python train.py --head_dim=64 --intermediate_size=576 --vocab_size=2048 --hidden_act="swiglu" --norm="rmsnorm" --rope_theta=500000.0 --init_std_qkv=0.0412 --init_std_down=0.0 --lr_head=0.0063 --decay_fraction=0.727 --decay_shape="linear" --batch_tokens=65536 --train_tokens=491000000 --max_steps=7493
MLP neurons of a small language model. Each row is named by its layer, matrix (gate and up: input weights) and neuron, and shows model dimensions 16-143. Each number is 500 + 25 x the weight over its row's rms, rounded and kept within 0 to 999. Numbers have three digits each. A neuron's up and down rows have the sign that makes its largest values positive.
After each neuron's rows, "fires on" lists the tokens most often at its 100 highest values on Wikipedia text that the model never trained on.

L9.gate105:494461473456487490501462492511530484516509463492504506487465480558505523481443531488492515443473442538478484510519517528496534487568545497505473493486484485529446508513480508521484496492478512483507455491515520514513546478526447542505454498494479477521480515511470494514467449489500495497554483455511483490496515509485484544478494510530486472517515507520474533477480523489516502551485
L9.up105:456478508469491499485506494510523506523492536521536517485496490462541486481486480513539491524446508505475494533470514517440497498512510487487494507480506518474472472505466529470485446483475518478517510462531493484501515443498504534529481480489472497522479484496481522462486514496505557533468494506507496445517522524507502505457477488520480500496468492495494488505502477491497521468467
fires on: "er", " Ad", " C", "k", " D"

L4.gate107:504498505528545516536528486532511470540464497514405514511561503489506489496494466515518463482498488510504522498498525490533535493488511475511484481508479479502496472560526482477507516480509518444480481465477466495517493507505486529480503487467521545551526487461473486496484518486451532524508527474468502491516520500494494541507501497505524513489450481487527467519452551487486483535494
L4.up107:501489493529500509474533487520472559465470513537476474530446503495474507479448518478478479491523528495472515473494551497508457551447495505494512448533494510516476499498477558536509519520500523500513496471499505470535487508503492538489502503480515452507469505513494489501458518518513513521464519499458526448546514527503467508527477476517469487518487468454530537524480494454471521462507
fires on: " So", " so", " Sa", " time", "=="

L2.gate161:500514484534548472498531511471519527481527532495498517546502513540493524490484458535509527488504486508512507502522522484496513487528488550513457458484504471527471532475480494495464500505496473504537499498534553477471500518505554527465542492522510495512519480486507512478471495490515486507521485508503499515488467471477467524499510524540563503487512518485505529496500481503523483524509
L2.up161:517513517496567445485480487476504498541496495530465514532518486539506507499455458523483494506520495469520491553498509485517481522506487493534494496513456534554488494533476542517500480490504454497489493510480497459492478452490522505516527506539504502530520485485506516499467493476452478477500459543516528513497504491520529525517472461478492501491468487497482459481529490414531480522510
fires on: "W", "wa", " Wa", " Ke", " William"

L6.gate424:459502494474478491511491524528522506513515480498472536537517494528504496480448453545515512503493457508525520483480518478505535487525493494493519540510488527495476540485514494528468507473548514504533495506505527518486521473498519430525485533508532471555507446482482529525502504506446500506558502489466531438518500515503461488498501505495475515519479511501493545487501531476530438527492
L6.up424:466502504520483523521480484508493539550507518513482533535498488514508507482469473535508488533477459511526477512571452485535546509504501494530507527497501501456485539466519508482496504428523516506531504483506544498502476491461520478500455501500528507536533522485476517458484514471495543514512516505468509473489513474482475521526524503484497525501506507469518505466507535505478482514501
fires on: "\n"

L6.gate573:524531520439489508534495505492538500490487502502480532481507513467476495495535477467527487514514537496496513501503495465530490489501512485502503500480489541496506527483573581472509532516543446495497494499513527500500492492486508504493494510508492550459499495519538553523478497512498520520509470508481503494472537510492490476488558507494470511510492497486478454511473520522514520487516
L6.up573:518506474495513528533490458470438532523486512542480477521483493486500488498493501514492455487499491513498535495568468503511504491503523483479494544494499524485534510519511502506496521538483538511506539542537518480477510534537500525490494476541519482500511483519500479514468519478466495514516493504528511514517484528524489543498502542458502574483507497505501515540474473528512556483520
fires on: " and", ","

L9.gate291:486549507512519495528499493493515491523490529470505491487490471521476470491454534505469532502505458499501502477512512510535536477496519501518515535470498499487502470488533517487549571506517504486513460517472515444483479468489534466508537527547486480443542541500512545517474527480476484494507475507472509487445521534466489486501499556466531529503525472480524527506503515500471506546533
L9.up291:504476535517512516519520469473477536534478495516469475496480484505467498493529516475497525490495436481507530486519508522500487495506536497501485496484500505514486483496518508497538503499511497467475492477513460522477510513475538532535457472474491431483521498476495509468527509519522508488521492488539496501540480500507490434474500489481514528515453523502515499475523522480489464501479
fires on: " \"", "'", "-", " ", "“"

L4.gate222:476509478512560533505532508530495476526489496510454506533504501527457453502470450482512534521538457499521453506512506512516543495480533492493482507518504516480520503517437512493467503490534521519515493508519470495499515491519516549508482493527501476466537464458491489493488532496507467503508490479510489480473554505553512492556516488501504536517472478473513510515530514498478482509530
L4.up222:496501463513523483490521505505531511496474471455511477497501538487522504489467501505517519448494511494482500511513498464475553490498518500525479488492522522515507494504478531462490500478539535492520489523537518437523479483530440523515525477475505485492496508426489513532503507500480529514460478543507522520494459442488510489503521460478530493521516460525493532457494482506541469432489
fires on: " po", "p", " imp", " Po", " Am"

L6.gate527:499493489488532490492501502500518508493506525525498522493472493486477501475498490504475520472478507466491499500534495496541483531514505508495499525526504507490483489482530478503496474548510502470520483528510494456476477453449519523519506513539513482523467489486526520469521469454489532521508495510432465504495533514495462475504533520475531471510521480479523466487496551471501465477500
L6.up527:497526501500478524534539545506519548558473499466467492518511542472512441517497507496507551544480481474495499520459520512480473495453539490486511482453515451512476482522547479500504516486491488501466490520507471500468493486525484465506519469507503493480515540534524508512472486504462479525539546488556495521477516507518524495477506473509495504535502483488495486520508501512491446544484
fires on: "ba", " would", " may", " Ba", " Mc"

L9.gate220:469515467467486470487488477488531506508494521480503519484468480504469474465552494494468504525489530498513502503522473492458514501458527467466513479445527471470497515523517538494488516506518487493505472516519513480501478497510529507504555533496495531491529532454531480520529500513470487513472486502476542543444533486482515495521465547474508519500475503507494470527464499489491509540498
L9.up220:470516518472494472515505493524458507533524475544513501492490512464490502486479498484505490502509482527490452489496530491509481504525493521523461477526542522513543530518508482479507460507528510460520490516526535503490488481519527475493449474497527464517424485452484536505469523505502500526503456479509502513501519448515523493497498532506529533516468497561491568481497472539561543515524
fires on: ",", "),"

L9.gate451:547458475506468520548467468519489435487475503478517472502504509519554535513489531465465501478482506479517476463547511459488507515519547442452447521510460473535446508496481520503505515495533491442495504480452495499444536538510553491499493499497492470512488475495486482505536506497506478466500518498511500506523507489480460476480490531490484470512496525496477476507494479488503513488481
L9.up451:477509527509496489554500494466527526484498514520520486505505473554508483484555485501477549509575542474476491479512530512512522486475491542483518513533485498478540492458513475471476539503526534513501526515475474478490533534469486471497464435546517533471469475496512506495497509494513506458491497515467474505469489491494502520513496493483465459515528520459499496537445467490509492474501
fires on: " in", " 19", ",", " on", "ti"

L9.gate232:522503469486507542495498475465490497506520520507498502530499503491470477475462489495409534465532480540498514500515497530524525509488510495506508511493501505477482519478541535482460525519554463473498475533479481486486510486472545514482501499498503466449501495498471509512501496527474529479493503511515552498442476475510477468465527537497482526467503490498549528513512505478516453510479
L9.up232:505494493488528518528521459456494519500497502492470482514471423498504484460463479505435547485522489492493508487484506495510503509416506490514497485513479519499471491492538516491448503457541453484481525505470487467511491496478547471478506521514540468482500516499493499550492512552484520463471528545519507506481493487485481473481559492490521543491512460474521494501500516472530498509464
fires on: " ", " \""

L9.gate127:482493490507488488479497522522507530496520498542498533509529466488490476496529512494479462485522518453510526493516508514523510500503505479467468485497466485528534476486531448497506509483476492520493506539488522511479532499484507535540498507502500549531484471470499480547489454493456478513528529513475489509458522550478502471518501512482473440482490487493522508463497510497514473528541
L9.up127:479486513461512459510509519463480551524463530492535546492475474499469502505554482506514496507518536513504498473464477476446496491508498474505472487523493498528516467484525504474558501518473491474492486497464506489505525492539553437484542521520514510466485529481503498483499477484458538485510552503470491487507495520509514493548465489529527486502447505526550506449509510518465466508495
fires on: "w", " su", "ow", "ov", "in", "fin"

L4.gate79:481524502453479474517521498469491476516490538544480480484506481511490518520468488476518526502506483489488528497508480508520511493520480482494460499487486486532493504514531536466501485526535502491559462514468521539521484489489460512469464550545535529500521493486513474510480471472515488450492495517525508514470489473583483537475467494494494521526502499524490485505526524480484468465508
L4.up79:489487473503506504465533522471518509483521471484503513506488534496482510517500498510486485474502474473495504483500525484508499507505544471456508477537492557527492513485447500489455487532494529509555517476453513558487501503522527496491462477486528474478510453534469510517491547492525481470517485540507480484512555483500492529498469492474507503498497508526510481541494509495485511476536
fires on: " Pe", " Be", "pe", " it", " Ke", "be"

L9.gate171:481497509445484492498541453489454470494497491514490518539516512489457482498437493490494469488518503509532504502498502473484516481511576495545461536523464511494480510528525518526477500518489487527539494513537500462489548523463523519537511515525463484496491487467539525544508538491493499507535514465521544481528476527511427478451490496510485519493480530491467553524560491496488486544499
L9.up171:473521469491506572550489482461506538521508499532460527497520500507479472470449483481472511524501525507494477447508534510529509487495535517544487521476495512507490481493506516512504506496511452468526471502536491437471484496463512485531497477509468484467502499504518504489497486508495498534491482484491519517464509484465498444538517513476489466495485509424487507488496515511540497500491
fires on: " "

L6.gate357:506535469457490506533513487505515507494465490502527534520426478519485474473450464501487535478487482542478509487492483534487502517505517502501490520530426502506481551487531556474493522518565467508540496454478509475493471502502477461504508536512470496534503519527505485515468520497502525494498472457529497469512522496485521502498494505510509484522500503490518497505493486511516482551514
L6.up357:499519512440513485498486494503551529506496536490516490512477459503500511476470489517474540501479451555467484486503511496472466492486499504490437503511459492507529507487528528484532514494502469500544474475480533475502502473506524486512534530505535499544489543539490515522454539525508538513467524505510502465496522547501511483511497475530515471510531527465503464499502472520476479517529
fires on: "\n", " –", "ad", " part", "ga", "app"

L9.gate251:518491485513542467499506487452500516478461512490495480523523505482505521491519513531506502518481557502512498539494467523526500533524553488514479482526527459484500514494558508478527518492494548492547469478481481456466515493538533481483508484503500498492513490532513490498528460467501475504457481505529474498508439486473502539500450533492514459500538520469516461450481502500529516505489
L9.up251:505477534529477510483538496501501510497519511548499469542493490527525501456464490528475526549528518495521528551504515529513528500526468529483494507459505484519479496484502451513532524474505476492484433463477481496526557481501541506529509474522506455433517516507523478543474497523482496471508498493481503543512485540473519511522510532499520522512502505536487509513451522475462460527520
fires on: " W", "W", " V", "L", "w"

L8.gate518:465520557538513516523513511534527503476526475500450515526541530509524532512510516469511466477494510490520488504494515508497489496479521530478449521510493553507504488470493565515494492520512505497536491546515508496481462459493531511518475536524448499485505472451495504508559516471496490504491532465498546498494563484511448490488475505488500498494462509498477482501506479456456474469501
L8.up518:465519534476426509450516496475532547491503503462467533478494484534533509523516511562519522494524533468488449526489506477543509485520502529501533495500511487478522482505545532474504538538512480516519516493523502483488521485478475526502524549549496511488528502495453527496456495525505508513488517477504515527482511513492505458477493472484521503547471457507537458526481485464490462489493
fires on: "'", " I", "ver", "I", "ally", "ve"

L2.gate521:493500478496479456502499538481462546516488511489503454485509495499508519516506512485503505510482469543468559491529543475530494483471467450507468511485511517512460526470497456489499493445477554480503490529484489520502513507514507553502533443518527484473503535526498482494490503488518443457511500493507515486508463444497519477491480497523503494480513493550487490522470501504503470492484
L2.up521:497486478510499477506527561467541552508500518470517496482487511490557460498486515468500489524537490517498538447542518465471489495525503475507477484534459529501464533474516483491479495473512499520534442521460519548515489483500476503478480497484521473521482484503514492496540454463503485523496504507507478456522510504562488505498498487506499460462553486536542494541531510542494459546502
fires on: "be", " Pe", "che", " Be"

L8.gate185:480489497505496491484471465464468488497494466536486476505514510477493501480490460515499517495502495521496510505523515500504486516494491473475527505482510535511476495479492505514499500508520491512513514496510488499494481459456504490525482579519507510446498504491516485529451500493453483466515530480473499502514476459534514480513479519502488466547450481500517511489486480533505477515489
L8.up185:479488504516526492464504505447434492500529510474517509490475515478524504493501495527466534503552483500504521492499528483478487476473465453482477494508518507479530482505543561492493531494548501496518502468481476520490510481481559459515499541475528487498472515523515489490471517503487518478453524521440475503479512496528509469501505550503480488510473489502550499467507493567516463504525
fires on: " fa", " mo", " ", " tr", " ca", "ver"

L8.gate14:445480528469489497497467502498484531501519442512480466499498527488518527522480477514466498508516509506476496503525521495483503503491494480528502515476466516510489523485506500496565503491480535502494461488514492525524511473480491516549497497512517463512469489514492539501521450486503505524510475427514501510518513522453530509490495529506496463520455492478485433486502504479409509518537
L8.up14:498495525472437513494533523490511560489531472511532527521497521485498506498482494489484496526500493481464529476464486526505458479447497478522529457531510512495476503484490476453540508521521497479440509515511487505461510511499469492500495499482568524494508482521533517530504479479497507524519481506526464492482487482485552472518550487495564488466555536533466455502497450506489493536529
fires on: "or", "ing", "e", "low", "re"

L6.gate132:465478505500481443482485469509496463518468486516511509524545528512542506509499537491451472476484495539456497515510506537488505516520500507478523529480479435451511549508499485478468474459547519491499506517489521495513519497503525480477526559486486511479458456499484489533506543513474507479486469467489534522503477500525470504481516510513486525520526498471514472498468534478521439532526
L6.up132:489481510484490476529479460513541467540490513460490548518490501511545456508492532451490532507508488525535470528493493496531528509492510511492486485499488517502483523503506463492483466466486526493488490515485513505472509471546528483495515529526513482501518443481500474535463513473511464509468507504523539488508496522524452511506497493475520528489547476510474492493501537476547502530546
fires on: ".", " F", "F", " N"

L6.gate60:543507500539536486527486511509529453486514529521517460515487537496477497497441469517508528525502522528475454496479484509471526499532571477564505501437506531484500478481543510479536511479503468509515499481445528478520547503514501506479509479476462506499507511476480536478475499477478497537504468495527483494486494529484471499505514511528497489482477523509502485490488480499507522492475
L6.up60:492488516530489515556525504517509535482511487512473536498479500448497515527512515541532567464469509544477504517478469514517524518502521504512475505466493526471493517456516505461535463534505502527455467535479488499507496529536471491463489500508533493499528532505467482489476469488470466541489499515550544534538477487479508466527533513508470542503519493518485503503525544513523510452506
fires on: " p", "P", "log", " by", " Pi"

L2.gate570:496521504497444468504561473520514493491522534465473528466474453470511490487531504485512488524503474482482520501511496540490532503478519492471499450548470489519484508503504489531450497501525517475557481541502468490497505548525493568527502502530514490483525512476535491477505529508495499511511518486519555501460525504448467489463509501493562513505464474526530514512436472464512466509512
L2.up570:498502515483495510496510489535503518522491497506511478510474503511476488489499515537469492518520511449528497475461505484505495510479482546514468500522542482514488506536538506501522526516509507512471502507507465477484554501511445535498523520501501504492501521514494499490489480458445494498465466503523466462491490547506455536455495494470519476522492451475479438492489484540493494473484
fires on: "I", " vi", " I", " did", " qu"

L6.gate163:504527517535483531488525504470431508496484451488486481493484505483514491472453472474515464471511526465536484514528499500446472504523489496472506469561507489517524502484517501504456457485479528484522541498503460530483522529520485485476502502516480469475499505500484505514508492467521508529536493481508512450544526476471479475508468501477490500472478470484529526459457482527463470491498
L6.up163:463511539514448553444513494520490504499519508499509505520492478522539463462494521485523498463505474500496471492503496441516496488491480519520497525511520520509505484509528433470472503548512496523520461481508459499481519499498523514462544481495450508520488549481514481499490507514534475505522513501522476469500507500476496504528517540473501523479470514475489514516533530497471487474463
fires on: " Se", "ten", " vi", "R", "S", "°"

L4.gate141:527473488513454477501527478492477512539498517476498564509477482454516502490489519505469492500493505515481532497523507492470478510508528460506482479542516504538514493493515491514532494519514506516511535473483503510431512493537506497438485498490492517517459536504525480488480554484479567491465515461496529502525522497486508526499469570493534481499469470478547503532492542485495506510533
L4.up141:495486487506493472491524527528459469466506506514500491521539513498516534485505493514499512497494567513459488490501501504524483547482520481500520476512481482499520521503525475494515495527557521483496512485510540471483525487496496528532475543534548513502474516504506506496467498502451516491470534519452503500512529512478537559482512518541493515479515503476508471564456490477487511527494
fires on: " so", " So", " Li", "unt", " ca", "ung"

L9.gate92:490502487526580513493441442562480454523514483527493526554493516498481494507503519449493510432485486512487492524551487489500499502516525501514467535477487514501485494507491489487514502525513456473453512491503514492466524490498526489532482537497514506491511491487488498491524471502506518502557511451486512513504461463511479474475499577489531526514513550466511506513557505512498512518500
L9.up92:499448479538503507515496485566531478503498459524440535529496488507514508500495514519490516498500484490535495523520512496475465484535508498491481487492449500559468495504525529473565493499555465468483496495513485487497489452498494494489508485466517509534500520500535501515482505493504499459518501500451531481517531454499437464503540501477507505500508473495449527518477495519534519470503
fires on: "\"", ".", "”", "$", " re", "%"

L8.gate537:483513521509472513534466477552487487504500480523555513533460513486491526475513500526507529466472481495497472512505535515483508531505476491554479460513447478506494536516518489492475504503502499507514524487477522509530526503513513543503506480526468533514494504504506498505523489462505505522497456512489540484475512447481487480501542554539503521487503529485505486521492524471533467543495
L8.up537:486491498463515522464491512477503492469511537553513522465473487480495517475470505467498515521507471529493462499502512470493500492504513498500470484497477488480499477492499530543474510467487499513480488488483535495513505507510527488475463500519497465515468508510501551522520467520507504492483527494490522488541505433478493471521491512454533475471445502541466486526517497523485487474530
fires on: " inter", "ter", " part"

L4.gate146:494471484478493521469509517512511513511515512497535548505499526512537496471453510536459528447496536528490484513526482472472554513498536522473502486506470495525536543521474514498495526458472520467503491520508484471451482450525488457476507515468495507492530489495495497522498456506457475484450479497478553453511532534500499490528515483483482525480493475514520462540486487515511467515525
L4.up146:540501527448537475480515530524495541507533538535491484490534508481532489546524482489528522483463536498510491505461469516464475517457518515513501483478491487480475486514503471472533498478452469506476480535502466493531527511508491486488549514521500520522532439473473485492480474469497471485497474480504539486503478534469505533469497557503496516467502490486500491485486525525523498504533
fires on: " G", "F"

L9.gate168:494488528498524480453510486457490500504486490470512520492475495517511512490497456518496513529468514505490513496496501491479486499501483486481514490477496488447486492488533540504511493497505497516555522521480475453475537473502551511478487501534514482475486496495459503518477454482524541485452489452512443463505480477515484518481500523484524498521453494478490515497483480522439524548488
L9.up168:494565447505482494463522530513482534465469500556520511491510519514512448523489495462505538518517537491536528501516517483488496500505508471517509513490494482500529445481510544516516497528493532473472519487510517492496526485522494496528484480474524495513500516496492506495520487534499526544466490478525464489511569529493470478520506518521505500541485489472528518490484543475488520550460
fires on: " ", " w", " law", " football", "w", " the"

L2.gate50:513490473501521508512479470510505492502480506481490479495488432493445531495455519511509529521473522502486502532519487549500497511489512486499534519483548464480481486494544526510519555483512504507535545479531455504530492494480484492521502468522539487534481490495510489500528517511490485503532494495456496477523458478514505476502478535475499479508494520488471465514512480506476501480522
L2.up50:470527465500547501493512445564515521533555461470500523478485549472453514482496498508507586498547445437512500446538524490516511475493491465499536474505489514538549542494498497487513504517514501487502483512508499521480448512517476470496501500454490500511522526477505528503530516459524501490485499503524488506493502528492525487505495511473538471468497490517520518544548484480512502489495
fires on: "tri", " tri", "P", " form", " qu", "R"

L8.gate292:518482490494508550530495470494502510475469468474468479511505518494470526474464531512506504513503517526540497514517483497503521451481512514505485487473491545548421532532487533522504499493488514543492507499500483493475526500511499511497525532475479488462524518462509523474543504509530561543491451468452471487499526474510484520453459497472530478478471498551527481506503506518525498474560
L8.up292:457510502514477494505496471492472465492489536520501489501485457517431492501492538518485521479534499479525517508522449512527511490508489517547531542486474476498481487486542506565532465488469456457507492457510521497500476530522485453456517475530498521529482503540515514493475507510501493514484527517466529485489484508487499479452526537493469480508498518478515478502547530536525507492517
fires on: "er", "r", " her", " Her"

L6.gate467:497462449532540537546504498499509451489519463452476513547514501538489471446457491512484515503525493504504467537555504518512513482517489518413477453479524493492476541525479516486468501512518514503491517517504505501457526481512502491549551482479501484500474487442500509475469453474500530507538467459508518514507442533498432514484490521521524499499484485480492524500481526470513509520503
L6.up467:458484482522495512498466510486492474506498460472430517511481496512491482477484506506509530513522470482534479483517462554507492487480493517418458468539526501503506499501476503466478496488477534509494538491513507527503478503493522486521514447476507508529476503479510482459464454466518511513519522510472518533483490510475463540507507496496506489430523489472520508462483529477506518544496
fires on: "\"", "S", "F", ".", " W", "'"

L2.gate54:500471499435523454518477504541508506524525528537500528454492500496515491521518478505496529490519483485499533506497498462514484469523496474464497497504507494528471524512527502544490482462458468490543492528508543531509506490524490458515473501540507526500536493494561513514496516492510486534471522510481522495483508517466504521522507515496516457490488511469507498515500494487520524579495
L2.up54:531471488472519492511485557499537504498497492508535455500525496549523507486473531449477490480493503547523535503480507484475489523505506509492466476534463520545472474488524483516533522478485470499491499491491485527502531480502499545457556453549556482522506503510460506505491508474494533535463489512487449493502483530518507530477495514459490502478479485461522456527425521489553536499558
fires on: "|", "ta", " To", " |"

L9.gate38:537560469506515527517445509500495504472494512511513481519476485503514503489500502508491468510532527517474526503497485528519538499520514480487507513541459500485469510520510505460495495468508494528509508491513475485474512521522497526499533549533456477487470509480507498513507512483441471499517475470469528457488508448525456520467479573477451475484512505503520538514486495472475470517530
L9.up38:523502491506516533473504462516468510511459516512531495489486488500503514477475520498520485492506472482481489520527487501507512509552493505508498461519474496472497523507523543491491465421488436491541492505486468527472505468488506514499539519523538485502528524484504504529505505508460515488482482500499492483476487497495507468473504547475479452467488503494477491491505549469526499540525
fires on: "°", "′", " ", " Total", "-"

L8.gate33:494517519463488446483536470472462506482474490495521514537447475510478462487510492481492468478521501471496473494518438517496538531533446500497499476416497497475517517498493534500509478505454484529526491474484495459523553520515492506454533459522477491518514461507458486515496479533497526472516498513435487532512495539466492516506477492474502512524497489466527512489482507511503507486512
L8.up33:473522528505484523528477494488550474556459509491487513490453509512513448466546487498498491539456499469518491507526480504493495521513496483516556465492443510565530473474508514434460487455531540509501495463515497523509503503515535517503497495497498490494478529502510533493553530503500475499574495528527505491512450497510486458511501513488459519534502489517520548502483527457493497539509
fires on: "il", "el", "ad", "er", " F"

L8.gate409:552540514471536488521501511501509486480507573501525536525449468507500468511494504525506493478520522527502504521501459495491506484480528542492511517489532475477478501493535511498512490524534487463507505510530481491483527505449459499476480518527495519482466465496505491502519531522476538467511509491481525503445523552488496452507512473526503480536464533517525530536454546491480519499492
L8.up409:510508486464503520481528497514498537497552468516495502499485495527504518540502485517502515532496540494503521492539525479475521484480474526464474448504496508472517526536528540491474541539489497499482560496544500490500479522460489503518526473492475537549454440502501490485492521465498508517482498496499490497533472496488480495501456452492467523454498482528508534505480506483529516504533
fires on: "ly", "n", "y", "ally", ")", ","

L6.gate167:515470481450501500504505502520497464522548523544520532497520535525489546477513485484486536476498480475498493492465482537519510511445509528498512463485493520526500478487465459550531503515470487447505522531491535481511476513508478497523494449482505509564497526524447516494530517500502503533518559529509462525492532508488473480456469485484526510509514487560487539515513498524522537488518
L6.up167:526464486481511477489509476513516474489512512489490511538491496514507567499497491488507478488508478515514535503468452554539476514485477501468508456544491514504473475526465456551470479528499508494514477523488487523469510517524461522457521484488458486502473486527505497509544493485482484572491532529493497531461481495492480487456477501504502528492521521628459508511497480526460482482497
fires on: "oc", " pre", "ide", "ú", "===", "la"

L6.gate206:535436510503493493535490515537507507485481549498496519497524495512510474531522508524474541506524530558460471532485499510488519499496517481491516541449439500479493530482478480496480507513503482480471496507506493495502482468493507516550484525505506515518536481476499511472528460490505530441456476504502540494518509504471513456482486526531468506527506510523493474550510506478495448551552
L6.up206:479473500516489508554493524528534528503467541535460509512564491544515468533560514525507497506522518521504486489496488491467514526500540504490507523510481536478504490501483482522466499535505492502479497471477492533502529480491533495541480498499480503529491453462495503465535477481519523437452525488498499478529508508462511470456518512526459495473513469494510467508508517486523488540538
fires on: " G", "B"

L6.gate189:522495501494474492535520515513530501494520521510505478501478522466507494526426506532493463473506529498453473493531484520481499489514517470529508472462509534525468499537461547499534513472554461505519512492482484513459527502511500482487505476509501444484461532477474545499480477527470524511512474444533450470490489473479500477502488493503486517506499516528487481530442525484519533508489
L6.up189:552498507462449545527513494533464512483528507537486471528489448506508512463469548524514491481526542509487460512520494493478523476469515472473511476443513490500447457508521495544473498516495505520512474511491451533491504515466513509532479511493510456481453484497495504497474489537478468513497500486501467505463482523521563510509483474511534450490449522513512494471507519514509502505508
fires on: " by", "R", "-", "P", "S", " was"

L8.gate397:484502480468503468513510496461461521494446528481512508521450481494496493506511445494490521499483519449469489499531442528521524486558496502479506523466477515553503488523470516521433521503510522492513456464506531480511528520501484517486487460471476475531501490475490524487512519452506534520487491489523448533482518508495501530535494513456510445502482492521488501477474541480493499490508
L8.up397:486476546496487466497490563508479489517453502508496490566510492499538498490513484516480535515516539531490470498518527499487475483538504463510493466485485530520498491529487458523495500483523475491498490506516521516503531512521484489492556505504488512509499460507516524528538495505467473546517489519552514495567481495454514508474528503473473481513486525493455514506526504479521478561519
fires on: "ch", "ach", " was", "el", "il", "ff"

L8.gate301:464553471485474515496500497530501534495519493489523499465507500525497456448452487509507535502530482499503457510474484517475519486504535469518523532507471555524508493474490516503481513471516473481525484520507498462486508524456511511472484457522502508497539531491526479510504444514481536517506499519495511501519510532470471506480497526482477534488510487484485515491534512479498489521459
L8.up301:489522504489513475526507502482513507516528489545544478470504510497517484535464526448554473459505517531485510517460482470475490445519468541503541478485505536441514520490491483484519509496446475493500494495438471497490495440519496535511530500494544476513524486479501501486533458492505546485477530499528489490477485479488495533450556520495457511496476542508487482512474518486486467524486
fires on: " comp", " con", " (", " mo", " a"

L9.gate156:468499512487462532464470527496495504478494530532515535444516496508517463546471512504487510493526508500537513528482538498550509480513505510533474486504462486533507509487494484520533512457491467490498505488506472506503556521474502504558521472497483487505450498507467485544490442521530513498516471488502490469516549489453518545481474504509496485513521517511468478464492481493492455544502
L9.up156:481470506449491491491513488493549501517515545479494530503494508497512495548522444522455515504544522515511506480501496487505494517468548512525479480550493501494513500492527528489436502521500489481510486478520487485512497488499481510513511486522508503477448506547492538509461546496516507480510520516501534529433467487478481511504492490471492500465499459497503521512488541516534440496550
fires on: "w", "in", "an", "y", "er", " Jack"

L4.gate318:490506481518507502491503492534501476495541503494494509554525503544509474465532470495502471497523514531498524526523518480478549528549494501551507562463522509456474485453517505472519507517500495497499526478527527514473526484468521460520455479524521534487499504490439509490523466508466420500521465506477514516474453440486522489496503484496493545523482480534504554556497468501425474479523
L4.up318:448513526488512482495519496493558489519512473446554499489455550503499509480463523480467457493507523490508522534500509509524479495494503503477489459520525488513527500466482478502488477508476483519478486510480504535483520536504515501495515466510508509509464496533458520474513440522490488496481510510556498492490509552495470484507521486498508550481517525485558487478464508504482491537461
fires on: "gin", "N", "tic", "ak", " head", "K"

L6.gate562:513488519488473492493509475523474532528508512503522518500531479441470462479486522527490537502515436530497472500497519479557512533538575448528508519493529442467471521520484502512508467497515473510529528465514537500454488477515550497543513474508502495530527482520448525520475483471483494488510491457520547523527465500498483445551463524487499509546498539498494505464496483490510484506544
L6.up562:494488561499477549493455476517492480488503450506529485522522509482462500529489502522472526507490486537514484484506474493526541474473458514545489468492501451475467521515512518503487490505435490552494478513552547449502476487484536453492521484472509465543545491511514485467473517505517526502511506489465512519528459464477543482505495486510525474523533562511462487456476518495530514515529
fires on: "\n"

L9.gate178:497505517441502505474431512507506461553509492534482504473492518476469492508494510480474506478483512540492468496527510476509482441497461497510496482464504475473491513530527553518479522509475465494516504488523501499453470511471495497504507492561491528487509535485477521507490490511454495517518436488506519477491454493494529500502503507484508515513502527556467508489458474447495509489533
L9.up178:473495500501474498529484493513500497517514497483480502493489482510491509477495473498482451519511475531479469468499526475474504488474468484522506506501551500479496560511469499471414523524507497509502559510513530487503519512498533501477450508507526499512546523467532522527519535502452522462526484524527536490450500542524518500494472495502500479529508532547491575496488472503468468533513
fires on: " in", ",", " of", " |", " to", ":"